MLP neurons of a small language model. Each row is named by its layer, matrix (gate and up: input weights) and neuron, and shows model dimensions 48-143. Each number is 500 + 40 x the weight over its row's rms, rounded and kept within 0 to 999. Numbers have three digits each. A neuron's up and down rows have the sign that makes its largest values positive.
After each neuron's rows, "fires in" lists the words (lower case) most often at its 100 highest values on Wikipedia text that the model never trained on.

L2.gate324:586484526520466475500520476490487459544546601523483532518523566533509484524540478515535460472448536565448451584540540486526482499516548472534483497448514499469533464491492479530537520508463546500537529458491457527432491507529479478503551399430526445478438492444512467571486459504534562481
L2.up324:531449501490479542485464424481537510516572498541495495493514482549520470504472455461439535503500500514539579552514521509422502474448478530529435506543512495585576449572478459480458525474538554514454468495542444534529558502458430492497518475522559474479481539435479533554403519497476491493
fires in: "main", "when", "maine", "hard", "ward", "navy"

L2.gate229:574526468467513527483396498472515482525457492527528552515481483532480455482498480507469492543500577438459553543495541604512530441489508519492451568546461496521567566474494562459517531541509528485492492524492479527537542538483453445443434527456566473506538530429519598478520507519485519486
L2.up229:467503546504498482446505462549475474532500520501476483515513482473525441494537525499580493503438474579547462523490491541485546481484531493501445441448446504475496487556477550501493399516556492513511551404433459527531428481572424494460496549570576443572499518550523528528485503543464449495
fires in: "from", "about", "at", "within", "by"

L10.gate465:511617432484499547545488499472464528519460481485463490506469496520497585594528481500587521484540430522515484439494441507537483479446461501474544533531493531477490460508484549529546468518548424519550564471507534530500503569481504473492554487468540483541530504494519457531546476557448553482
L10.up465:503499473472515533522479561483467465434432465495549527510537483542499564514592492526579562500536492529450504410511538549483503474451471487473506472489478479487504453564529467458510537523486506543487469508476499448516522554474431437507505499486456503531534466568545382520492450429545540516
fires in: "some", "with", "any", "for", "every", "no"

L10.gate441:486437503499517501473515457497505464537502465501546490526481424478559480476510512513415492412516483531500520561528544534419508503540521559462497621483547425492454504524487626486470502489517560506519518502495516518478453486502485537509511427458617475510455508497467508567442561460527484540
L10.up441:568546501551522530533572500546481488512486503489448486524524488517489561470470548465472483554538506509555504555538368586477497540450524469501463548508518464480512442508483435488455511420491514500428526540543442519548501513472491499555501499461506472506402468526519495444547462544460557535
fires in: "to", "will", "all", "know", "allow", "believed"

L10.gate375:494548503522526550510503465466513514423493457501555573570476498535447503475499464435456476487523489434512485508472508560399552538504515406569505492496475535554554480434501588466470409444485538510481501465450554481477507427512551502448410567527525493510558488446468459468480468481476506528
L10.up375:509526481488497528497444513531441535431579528568528429463626517523491479494527480499535523503473529457516483566518518499532544525520582506517509507460462497453509519445565593457465499538579491534460551527558502497513441497514534464525468522528416526511506500499513501535478489504475456514
fires in: "a"

L3.gate201:461419518453513501558542464473517500458459540554526500573540450465470463502478512504469538477503483448473520506631505530487459481505484503495469494484506492592543472478529541498530449474483554552516483556493516502488536453515503499533524557515399484487501527555481451478554430562537444493
L3.up201:610401532483432467514466501502505562413543499535467566497473510546449539557542517510477444447466471494537450470511543527473452504489448498455494499517471600493511468531450457464483438440455531533464545584516514448571457519448520526478529548496509467409472533427532459480498556555491500518
fires in: "center", "centre", "central", "cent", "thrust", "sustainment"

L2.gate313:522567463505501548466490509506581468549524561517553536473508455555541435476487486468546474488462427502489480415534520437448521581472534472478497469478531437460554473433525575541457469518544513612484545483501505481470535501482488508471486594480539445509442486509482522541486561488425613519
L2.up313:519564648510535446521503487550570515583451514561524445565495521527539574477508532486543412513563536525536467480429530513507504490457491468476486496523498477463487496505483470529523484467542450499546498424510573396525488548523509516456513514559531419469534451454502482505496464544504576477
fires in: "from", "among", "syndrome"

L10.gate412:541493525477570526495613460474477582533549532539517467458507483465559463500549474562486510503564517525505435515553559511507491430472523503468497504527436525459478571504441518505531462502538457453458526503440515514432394477463489395503499520483506419500453517533537527471530482512539521504
L10.up412:495420433423490529563377482516515430516522525528537433550529516491498457503552528528484463565511441560515519476493500507508518496469463523509552498443516501566430482585434535523497443505568476512470526524527476497534401534493534496508446475533512550551453486529516500516502536510501524446
fires in: "after", "to", "did", "could", "despite", "condemned"

L7.gate459:474520484528533475466522481449492548533516525410514502464487497498557451490511470623524513479538382494474506456497541500519550516509461563436460516515480587490543455515537507527517562519500468574516474523502522550446460458468538513403517465517558507538503575458498459495481609495498468502
L7.up459:443500466550511523479450461424490459543590429471446446467463501473523476488548484551505501530487484463461465449531553402489508490552529503493560509587499460498517554504477512547572582489509463542505554479451471638466524465528489519574483456498483571562468474535496560504470531564473490529
fires in: "most", "more", "make", "non"

L7.gate430:469457467411511504459496460510492556501485538489546448481544530500420533534523547553457495498498508438479549569516540457496530491526568490519530428521415507478418487502506427475497493512473469538468478518513517512508543561498518426485525556518534486451487472546467467539529488429481558497
L7.up430:434495482460535590480492533567419544508500574539483476459499436537524481499459438567479598522529485504525543467485395448487538507564575556547494519507516458462434459462545546496538539529507471482508574490526478520468509502428569457557499486520553489471527512487568431426501551521544535459
fires in: "so", "time", "because", "soon", "that", "software"

L2.gate368:459497533516441532537457491511544373523476538477550585479439535568446473521548460490494488468534502441550426477502435508494492525469514490483438554538509382466533581523570489475512469438450532452477481484468576585574464543506432472508547521522544483574466506534465517540447549458493504491
L2.up368:487513465492426454428454506499499443530477497526526615531446472483449487565485475535563492524494566465533480488511455541466548557450527532505491485564466437504534561550536554428481464514413443539460584484487500507519513554543543521472443487532496438449481495451492554509443483538466524530
fires in: "it", "in", "by", "due", "is", "was"

L4.gate390:461520546484447450471591540481570528460480501468480446549517598458465501412536491513562516494422459483418541434463496529454527506494501463458525406572510517491539545480536500488501441499501458486494531430546476566474484509487533490496460453415585603479471475482537442459486533495464411538
L4.up390:465481473425559520492456560488491549477433471544522537543472506515458510450493570516461530559499475517531448486507578524459502468508504472462599557527448564548506418552504514436426465420470545498466524446514499505470559426480493412577541496479512465522489529431518498433562528490516435426
fires in: "new", "of", "you"

L6.gate184:471510480483532476492461457558482478519531539570458576518481505540473537529485500541515511473536441506539488500594525483564509534468504508474473532510534490539497495517474417494519455534475554501433504513579508561477498464484499481471452467426504462515470541521489591495508542507512500499
L6.up184:513523490502493485500509498554480476540521442541538555561459464490547493432480534563459520466564447512517421522473529523516482544492453547487424499549486491557528500474472530524500472504502480541470464454440471484495510545478482537516541449503410549503503511528535498563514514491466516404
fires in: "to", "and", "helped"

L7.gate39:481515465533452498591467487564521495479539478447518454509543443526489521485485538528496550486525584486519456398502460543567491440477450499530477532440512499593598535460528532444508543451517481520524470438476451466513496587490595472473521523493452481489553511499534488492603517486463474568
L7.up39:476511408570514524516478426514538468463506433483508504501455491458493560547487497487507491482477560496470542527509537495534435476537487459559513511472556553484481530513532587431504492505541534448473492452570554469526527459518498498549493515477522515445546491526505546578432485448487562537
fires in: "by", "released", "with", "wrote", "appointed", "from"

L2.gate364:526547561555513518429439471464547532580477445458521490493520515508521458528521553483541522414470565452541451454422547530513483441433519604426449468404531524555493514523449505447530446549492461548507516560489508420554548487502562486494536474509531544479555500437507435524488520454498457471
L2.up364:508580597628522465420515511474500511503516465525446478505487495569506497537460483503561462438423565485505458451438481520482510473492520565458448473414551611474436474505530490489481419548563465512499566568454511421454531495482524462492544523541538517486478509439560412497537521415504426486
fires in: "named", "known", "called", "renamed", "not"

L6.gate442:508511531495439454539514478440565525472519483540507468492482543456495468486380507537464531492561426505549450503483471452519507416463509534494468555543503506507533522551436516515528445536505532501538457495454504459566475464532454547473512472523433536483556450493484591528548573470482559523
L6.up442:553463557530426532402495467486486392496468498512495584483533477491463564533462497533484452479528529505451444518526530503490510472528444543526466477474480515433544498463461472502491556543525535532493510526512449468607500437525526456552478506485539565484454470448512539474482518427448531523
fires in: "at", "to", "atomic", "atmosphere", "atlas"

L2.gate277:516548515534535487440455536442523462493517496441452508480511527495481530586459495482502539561521499519502435546481555469516516518478520536474546547551518503516580502506513599508495555463547523523432550511461467453533473431480465522471499378426482553567426468524502476437486528437471608498
L2.up277:511497517507501503574589513503527474474486540500477488425585540435527519535540483559523518473513519570491536593511455507533571508493591490505450558470472505558564497533527542536505488548471486525451541536554453410453429542492469481576434380531513461466497476446437501463545522504392493448
fires in: "well", "most", "different", "known"

L3.gate318:543497548446492489481500503524464557607517497439405528473473435504486483440541430501520486469507489397481445522440462507539576505507496490538509527520439561508548502549505527506483448542551460543493541527473550550541491481378431440435524540513478542495486515520530492508502559479539491512
L3.up318:545493520504501462574540501542513511517606486496453532462537432467448571559477494522538443462463474466504491449445493503497478479568565461559438508514515490502420470445562490539506522507501466482490556460388460472543540487428495477397507520527501524527510549602494534426513457442500530490
fires in: "not", "instead", "never", "notable", "notably", "notes"

L6.gate305:506402526492504473484567544499509506510419507489510434493507560600491497501499573439519496520440554500503542450522550477520513490532433572493458466431490593506542532496440570509501483500579507483503528424503522549456519441455452435537528497493515530530492532500555520545569502484488482582
L6.up305:481496489545534543433517505504488460488464514462522474436591424511452520433486563571525521488566568498467485486512504537453467436515555435474510520500522566565475479465461564438491509516552551472496514451434510474494490627515533454447420514435538511535477493491511493509531545562538555470
fires in: "to", "as", "with", "by"

L7.gate243:457454443476522472493503451437528473422473457479446533418532551471501506483502522517546500512497455500592464514493499535415492526554501546441458562429470484475507474505490466527531517456471564468455461435566512522503500564450454454538533543456478515508487454524558429520468587519474524514
L7.up243:493411521485570484429536568492553584471495509504503495586564526440489466534469506546491474460508556529498513508466529437457518518519531510460509563513427415489580469532497488483508511581477460522404459490487518453470433498506546508496512555537541505502419526474493437466541527517512543505
fires in: "of", "to", "january", "and", "early", "during"

L6.gate248:458559449497522519492437496510476443567511520512503471473446524393448458533501544543546561528500568541445500505530509527503481379487514474464495491485470571505552450462521537485457520520492531537514539520444465468415500442482547410548525532472514544526463514501454559464472483417501537498
L6.up248:433497455449465486543501475528556504599500550533523518451561514463509460478559580528521551536486526534515472555478580506553500474462549571481447534482420519505506467502508519525451466483484501560515538515419522506525475489459568534417549628482484518526431605488508563463497501462543481473
fires in: "of", "often", "among", "census"

L2.gate45:462495505438536478507482524505418505504480578405525542461476461498495482478481469474480488499542486456522456516489458465448458510500492509576539503459564441554553508493474555511491545544553429600508515368513411528481514578521514432526512518469419484511531555544490507491494493491511564557
L2.up45:532489469509513443508499506469467541516521553397487554418505554453512574521492481482572458518520413516484442514466449502458495510523505485500523546469564532486525483529439568488490501506558487536398508411469467525498506486533490429484520488520490508507542585522456544470455557482539542573
fires in: "important", "south", "born", "north", "western", "portrait"

L6.gate68:475495481434484482545501441442556530490525489530535524455549499464488492486509529496518422494469431520533453496500558481460601480470578547460430510471499466494442547511466537488564477475541483531554481612481511518496519544448426479508476442528414464494561510527474472580510500528477471506
L6.up68:482468454511508423426444483500553480506525497520494440517514502483439478462516543459543411538481473577485487526468500496491459590564516480495489496483440582535479487399513491509475635522532560486487502503470482459482484556393537414446467479516554495441497488449503532487497505474530481525
fires in: "to", "not"

L3.gate145:530481535477466430512491488525508487492499517497513514483555498458460526523597558450428535423529491550483509556469501508563498444522501545434536468503473563496557532534496556483527489546487527435464469510485522543577479586535485519451438502534528462501572471486527593526512567546475562535
L3.up145:525503419468490487538561548525547538587435531469581494520501466496433457526541533483530480463539462484485412502494386519434537520489481511559508551512552493532515521487509529453542534609524526461445449487480431470524570500476472483506512518508468523490570496549479535520544451481514569568
fires in: "east", "over", "south", "north", "across", "to"

L7.gate416:439519536502551489464513501491466477525523504465481461534527544472475473494491502485524403513543380495549492462540501512504491478527505521497511513552469437476488505497442481516507420534434578457559482473530537515423501486448456520517468501469520454530482453515485473547506508445505535490
L7.up416:493555488473517441522515515462570409512469533515509498535497463530556496482519508436478510602571472433536497462471470530438567534516505481502508528555513435489523501525492486458506451536445515425487525419522481537554455474487525549453406592407484516514525520537495481450521514451458504457
fires in: "of", "n", "m", "important"

L2.gate274:550555432552450438530537510468546549490518485521494510453498439506471465454498546491525473480498471538513460513544447595501490537529550501502542573498423503472526417497443468541507429479605545472469523524469457415446481534478514503493510455553537482492523475475472521487547607492507495540
L2.up274:506516452534525492514529510536518471468469456561551532529534507484497410526412468501536467521537489506538559448515574528445472494521529497452456495444450485509557381540432472536518511497551478544546487528523412489473477513506554570584558511491485518471444457495482577519509574469580523523
fires in: "and", "consent", "for", "to", "other"

L3.gate299:449457480495549533460499565518462461484521495466485576473451496488477549545510486570487532542483445457483542556501497479458459504446515533490555531523497470558507477577464447494496438564556510510494474466570504507508453462435534462591412539433570482492451509496425442476473506473484511536
L3.up299:406441405548555541429507502533494492455565468496468525466476541515508468493449442566464506512490462522493502520518488475443495527506465481509486497533445477533508470600494446457474413510532513484477472470526471536482464430461490472510436479491562560532486500472417508466465461497456529583
fires in: "first", "third", "second", "next", "fifth", "2nd"

L10.gate113:476516500518542450452510472437468506489437620449453512442598454449475494539534506530506508450479490520566477430553524458490499473391499476520477395436505484566567554472415497420498502511453465486535417592486486489509481597485457494565547543528482500536446529501531498528524503496475515547
L10.up113:526448443479513467579400512523557471500535524452499505630488457503498534518487482494522410534534503468541524487525467512488500464471465465479501545454457465501509537427471563502492461481514496489477503533479497494498461521528562576519484492505500498482451551513546535483433446462564471544
fires in: "center", "centre", "at", "genus", "central"

L2.gate78:489563473519499435554514424514514445514420517470566562480540421451435555529399494500494525478514477462504493568433473594547525597537473538457499472472476519529483519579515565523552483546460511466547474487549529534497497508484473537507513458515498468526498435431468496523525514535481508608
L2.up78:465549457542489513514564502562508436510435500488532571451498371437447513521482497520472501475461470425474502558515485565529507582477506539463525445497480555544513545576470566483508455565465507486498505435549572532513512499462436497501510479534556448479525462501516460504549479563462508553
fires in: "the"

L6.gate207:498475480511458526548582570472498509552498489499433526495429503445455503467565597487457531447563535603436448579533532531428498459370467588490448497523510454526537475504513532540483472453623509573521519468470475465458474577501476470495526551556543465518504493495476482499493525465526498506
L6.up207:501516486524513512506469574494459446540476507575467455600476544507477508543529581478495517523506530480541460548501509560453548427538472507436510549509475515557498498496543543504517513488543466488584447473534471503500416517523528501449510484496502509457515449466539593466547557456451475481
fires in: "to", "of"

L3.gate500:548472393533455424466484575444429485561495485465469452572516463519501534379452428468544492549515491536513436497470491453446489466498535583492525483576479513480559574559562496482530605495493469499493491480579523507509528539481478567480508497490502503448560436514566528529477492510501484524
L3.up500:545524478481537471497489564471448440566524511470467509537508463493473553467502490421464514501488453531446491511503463489497425441523563502492478495505489459507525533560521500467527522542504515513503500451523542544443532507512430577500555445475394569482575449500506557464495456487509516559
fires in: "of", "spouse", "by", "children"

L6.gate486:460579456510522496528493435542437431528520488446483462492517539535526492508521565538551496369532452485522472463472522462475546486586545491516423480566484425516446556555506481535538435468577471407445539453511488495477468564572516513553509453421541457459553473495533440487467509546509496522
L6.up486:480528497556417504455494479513473482406535460508506553530477481490545524554503450557493456498568469556488481511538573530492533505555533485447523491558468478452474451427464524493520497534459515524448548480474469502463471471515463476514514495463475493601510514493471469442482537508455624489
fires in: "and", "without", "difficult"

L6.gate67:514436513530542418552456406447483540476488479425471538472485370437539532504518476549462436508555510444569492520467518522472492539431487574543518494400496519502569508456487479549509529531538522496475470503530536510556499507496488550535499483535556494473470452549494504565490546535559535414
L6.up67:533511518530434478527462417568550525537522480542462521513468419466457517551493508516493541567495572519470500558468488515553555484490541572503478407422428484532518504490486441520507487447528564520563493602490499461506487391452499539490536454555539490519505501503520505533490430450541491473
fires in: "to", "not"

L7.gate167:426455493455487489544461450425405519541500491514541511500515539494452479521497478480448498427436475532457476432474472535546474476527509536452516536481481536493506493497484563583483505484595479466464443464533462532457393515533519466503474521459511477562512549505456500490479543513423513524
L7.up167:469504506559566514534574511554488524526475538528542474542474464513444392524536530459510511492441490481481549425455398518549529491498499470531441551500538521500477505485545471441490466522483483461438485456581522456476503508560476522549547447506484497400477548473479461419532524491476509520
fires in: "of", "at", "and", "fellow"

L4.gate422:408566448418525484551491493487517516550469499497549626542454501462516475482573525465503507542504488480484550482498505465531506566638510510514572485475440470488522432548484561528559552484485497466529544490538471438416536401463502488502596591531465535489492476469478512530528477469509495521
L4.up422:477466483487505548517431490541489559511501524421488547461501519455507435369453429444515501484555485412517507575528512448522500501494511487491497471503454524506460451447451481468535557531547503511503535512490425514513549501594511419484484510515447580465479506576567510473500506498537468545
fires in: "so", "if", "software", "ice", "soon", "veach"

L6.gate57:451517510517479442477477528551505490500495482471452505533485540482562447472454504551538530484514549496487534545572457566446547482468509558521560441496414503492458418472573504480489448527448573525528519464482500503503470493510482526556493560449472491557468456444497481454424476431490484471
L6.up57:473477520517443416561507491414497451493637525460468490481529430574512491581471572442456525526511495498518543522545545476472416432513564497547421478456477481510512533486522494493500511546408421525502509533582546510501497484472542502562509452446540518500517459480492491549516475485499492519
fires in: "of"

L10.gate230:510507450487539484492401517435508496461509488503559502464520542532514453529521512525592533488477487457532521484509558490485483489494548455503507516473514496567568485517501488476480524472502566557531483479536548545445418397528477508510453492495542576479472494563536478500445492483572503625
L10.up230:490521461482534519453505362449426563539463581488540489576399542463469494484516440486463550501485481515486539554599514444533521585543452481485553468474444502510482527478507555511560519493646501441460522458525544517524487538515554502499460507547423500542473521436478418457501463475530482472
fires in: "a", "approximately", "air", "according"

L2.gate377:500499441476501463479509529488531468483466497447482503493449497482528499545567441559502504513456513535558510592511539528572462525514487458462526522467480475510552593477487481487517524486520592528463507510491508415489538502478558542487576568500422474501496506515512459535509613470433514530
L2.up377:500502556548536511520552446503466510531491480454460496380569464508452524596591487469543521491591479466510523478476498520505555545423436486494408553561527502496510497548513512500498406530386516508448539464522499551517404566494510463477562519474505535525421513538479449481480522543523514450
fires in: "number", "election", "death", "season", "career", "population"

L3.gate341:518508532495508475468409484546455506548540505524498441477573561526496482536562455534507452536535462523486508477551506529480462552466488510558528516525559555490516393489555423445459540541505565504472493499426479441431512547444466484494502460457452531455513472515559468500452520560523512546
L3.up341:483499491446501467506494475528483563560562469510482436492579528537500462537530495489523490560502528476509481510536483461493493504426510534531465500486557563515491386524497485466431513577504586517514490511399504501421534509545483468442497489539482582455545457516555515550492496551476526573
fires in: "no", "s", "less"

L2.gate388:479500520466522575478490478545508477537507507490516525567453458436522494563551513525533468487445514447459556502524535429507500482464472527523540470515487492476542527487496490601454502507494557416532494517543594536504528503473546507557491520449511519493560416476471460543504503529561494474
L2.up388:461502504532546571496433514511514481489527478496509479512519450434492510443494455434584509490528545447543602494535512447477494538527480533529474458527522484457504547476439465477476435558442484485478504539492514468472580527561473524527446524546507541483543405469572556534509432543560540509
fires in: "until", "in", "since", "rate", "this"

L2.gate278:422530469469489453513529525576465467502457522445430546458484464492508511528502492522472537461510452435412552452444542526495542430542484415498464538512436462598516518460521576473572528514555518472524486509501493520458511516576443529497473556489486533533500469485475509519488515496474512546
L2.up278:516524519555465436483535542476539503546525521476501534498577518505503454574454463507503499466408499516493518471483468486554505435511508499517523498458437399487481404503517550549538465457533461453489475509551563421521503479596494522482563534536471546574502466486514472493509571483564465513
fires in: "on", "at", "set", "sometimes", "as"

L3.gate475:574614483500460443514506526517473525471491480414512552417518500509543533509544445464488507575495517532468508513500500534482506487489503536565492476389545532447522504493511546552495548521464494447499528416519464494525557476531502477507481550488490502475477532462481477527559540444451536546
L3.up475:567538525497492487527491532504454421508503461534547512492548420494547567509530542463478448506497477449560531517454503523523500579505532513507541457457481517433549441493528528531525546528487537417539481481496424476514456541481473429539542465486468500492477536442462437498471472514415553498
fires in: "the", "height", "department"

L2.gate410:573497438545520519552503492441604488461544519515429439488493490500567461505512534488538467529531554540470514470599500445571410507492482525509477465571494468488513488593479536554491483448621524496521506443470538497497430552485471450478481486536489558514420498510574446499492526438488469450
L2.up410:493497528535466555488559524539563495498488505536446499523474497494497526477518565497504479533485514485448492456578476547497463560505544410467449491516498499537493496523470471488535464505462523546506479597568467547522526516481457418417434508482509520465488500443550523468526461562492490536
fires in: "made", "elected", "formed", "participation", "form"

L3.gate17:502485482508458517562485535567489478512500513547444527454438485455552554496490426474516515535434503554489488466452551429426549440458514403466593550557546545484505528497447532480485542459495426480495483527458468487377504471538447450496396534494510490496477546537534554503518508511455517553
L3.up17:531528512471464543521525483513454496474477480549431569471480522505536510513506526479526545519508521462472479512526515464353512485451485499457548562497515507402528447567501550523465523537488463458542504535397507440437420539565493465500475515466506548497401476479505532549502504528466532482
fires in: "of", "yakima", "near", "marlins", "nearly", "mohawk"

L6.gate37:492481447480490450515509509499515501476503475468511542408493461499472428495448562561541526525553455520420433485551482459515505503501517462548491515476533513492502563504496498514524515443542513495502491467462538540521541566504463537520480464503492508431513450504520532454452376538489459595
L6.up37:508494488522417465508503530497557521498506516507502445526518583502490484539489546469468537511474495415469498428448477536526519427479468447530475488500477462513502449469588542516504593529520522476481445422507491502465500517493459532558491517558463430603514444492476578458541569539477502558
fires in: "wrote", "in", "route", "railroad", "because", "soldiers"

L2.gate146:499563575475474599510496465481433509522482526450476540468499562482504518512473508504457507511457534497454495475492566508515554514508455541527489544488473493497487445474523472470518508566480481494558456430497521490567566497504486463491506507474481528439505553478544543524455492451503487528
L2.up146:515543518534483519517534465447403508506442529479501526518520481496467461502469439490444493489493478476472468478561555494552534422519498553480446550547515503499465511517452529513532459517488464472559496457469515535558540515515497483512448491484504547504514598544447489547533530556548463528
fires in: "than", "east", "south", "north", "mi", "west"

L3.gate371:510435507415469522506560503472519425486498490383551509461521470478559532468512496563493401510420503484532533458469522485534451515491486572560502423518524520476467544478507495548530545483543539441541491426452467515525471588570501402439475560523514442542486431477534517448516540469525517493
L3.up371:515485487473514510442537530504433474561504482439510526542520572470535458543533492441501440512447507560543479480490552430521560474545520523526490518540505515449490578496447488562458464494510470501505553591509511503470528512510422463575566489436527527536540468511410489489483433511379456485
fires in: "later", "rosa", "running", "lost", "strong"

L2.gate413:405496528532454554504499511447467487485487486494581560481451566545495580495482446476490561503568418482462539473490503556421547533478503417433472515441485469480495537469515555496501504537471504481511568502519459500454536486467493475494490491491453523573481479493463457512504505477466495489
L2.up413:407567452534458547484500586568542442465487479556532421496585523451520514458505499504466489524552443504486479442553471489428471509466549492526536452476556545467544447538509566559539472410475499487520548533543506483501434504505505512469505562498423453469509539450517535486521518511515544553
fires in: "of", "pacific"

L7.gate163:496502461468452548565459518479514428568518458465503554508526531493518537479481556468495579488542451545495518527527424554463495482516459532586483467495500480481478526452561464526495469557443524512522464498521493440494506489519443562418496524489513424519466501498424403491441522477504460546
L7.up163:526497547543539466535454469505474574539559525539517526568484439469547528526510533439491531493609555530450488543471468514491590483518505522511465485458487530475477493514504492516523492529502587492545576549534510471568513524508463481548492512454545426428514513483466513510501446437519453485
fires in: "the"

L7.gate318:450425498518524499485544538566567476495542569555492514472523538515526423438476505512507449476508485558482498476520592484475571482502492466559509556519438506533519504502497434516580440503504531546495401490504472417567541544548512518453475534500495472443496486469565500552472505521450525526
L7.up318:561538501512491447536506470526474551571446545474433513546421538480518444484430502497586453577491509454479494519524509491536511522570531518445464520531523583542533517502470526501487513529504486509480472507516507460422476554498512516460478531470533490520514442540525463524488513491461509530
fires in: "until", "from", "after", "since", "when", "before"

L2.gate174:524475532453427515527492537499482477452498457486527518490583525540432464474421512499573521419502515531535502469521503501476598475467452487530426495519526487518519466573543551460517499459504496487476415548439467423449457462520536585515457507506513494482463473528481508464477475516461552573
L2.up174:458466493511499489565495504471513504530432480508558475547500547463468475522452503448442529553473469456462533490493521471536536407506559488451463509488499517477469529536508571549568549534500549473508517438494571482559561586587549525441463505521500531473515492577546465426505443474475486465
fires in: "on"

L7.gate212:495503472473495523496446457421531499491442492466529442546495518529485533490538511494529540559481489536548514495593449592499493470436554434584479389497512549458540582539494509502528504461443525431445541566534498499516437534538446426572435575472567502518466550507463472469488502522493443511
L7.up212:487489467490442474427577548513529546534514430485467415542481563560522523476443528508461455526525544486462506469550529575515464518446415467490538496512555495543480508469555545502491458490469507541520441487521448441547439539582523488557478508530496516499502540478498555550505554494494455422
fires in: "of"

L4.gate2:511502502476469492472480531476549468470486486518520593483469570572530461566552491458578498511520524447547584590493453515519503507469490486504554537511427492544503475475498504506442477511437469502504477472531529529502490542467500459436496587526507494461515490487560556482551542517510521495
L4.up2:441460458522422482532433523496547492471522519492555493470525589486394523556537556483528643490500409472477479503476531508541462524488521556515471509552541503536520484475492582471508507466526525447502455499510538559471528578523486485540438510490499537456504516489455503474482465483503531474
fires in: "a", "according", "full", "one", "an"

L2.gate184:556521468480481468515567438492489473456574560514527557527469475495477496543451435522594499427530474416442455434486568568532495503442533498435474551552493449469545492481517529505497486512467517416494413417491494497491518480545531498456514516479495486484539480457460553467461577459493546445
L2.up184:497428465469424460527487430475546479441529526471495539473513501448462430513512510479508452473475455512473517489574552481479505520494535478478513506495575514488582512445501541445517535536514518528486565535538573458453530506526494426449535495527517473548486550554453508471495492451597509449
fires in: "on", "to", "in"

L7.gate152:561584469499490433511546543529417516446459492490509561463583504486634465407475471452460551497519485467457418427458521508477530477524556547472469411493526578528544545505549596513504476531501477525517462578549508428567543556508477456478503505518540450447541462460528513577491479507521423546
L7.up152:481478447522530479473443519514528514500513508573510583465456487560591420532449474530498533527477494520455495512450527517493457504533580533478480467481456487487508520546524541529449433538435470551475453545531516507574540492545448459531515453515523483461483527431465553528505541467463469525
fires in: "the", "appointed", "an"

L2.gate385:535482507454433464484529471518462483543546470471483517482605555559518516501427556484476551486453540579509516474464526503480559510501540472520537492431503510555436444481494435449517555486545504489477488475466450444409498564518499521486540533510485485569537554502492413496528454624530499557
L2.up385:521542526601392529507558519528558544491497526472525475479534506536485519507474472522525512442514431531495452500498522450473516543480555414527562474535465481510514482430509502433492450523441528504524517418547486504433504507454545524424534505504495475543566540396478520508565427492597429514
fires in: "role", "wrote", "example", "s", "each", "of"

L2.gate501:497552428525531519522489537512446472569438530441532586450496485487480503496485588460590585477526504515478534452547551538485485555397491523508469484569460458541460510514512492506511580514515540506464445474500489475513505531528572548485495545464509496535471544546515501536520422467493587511
L2.up501:515508498480498478496484503531533450538467527503512477393551460499501500516540501490540532456503475479504508532483493578420515540427493575476408533539458474542529553541509497535461527458481484553375474515504555504501454437494453531560495478533565493497482471533514459557476570562520556466
fires in: "in", "their", "of", "its"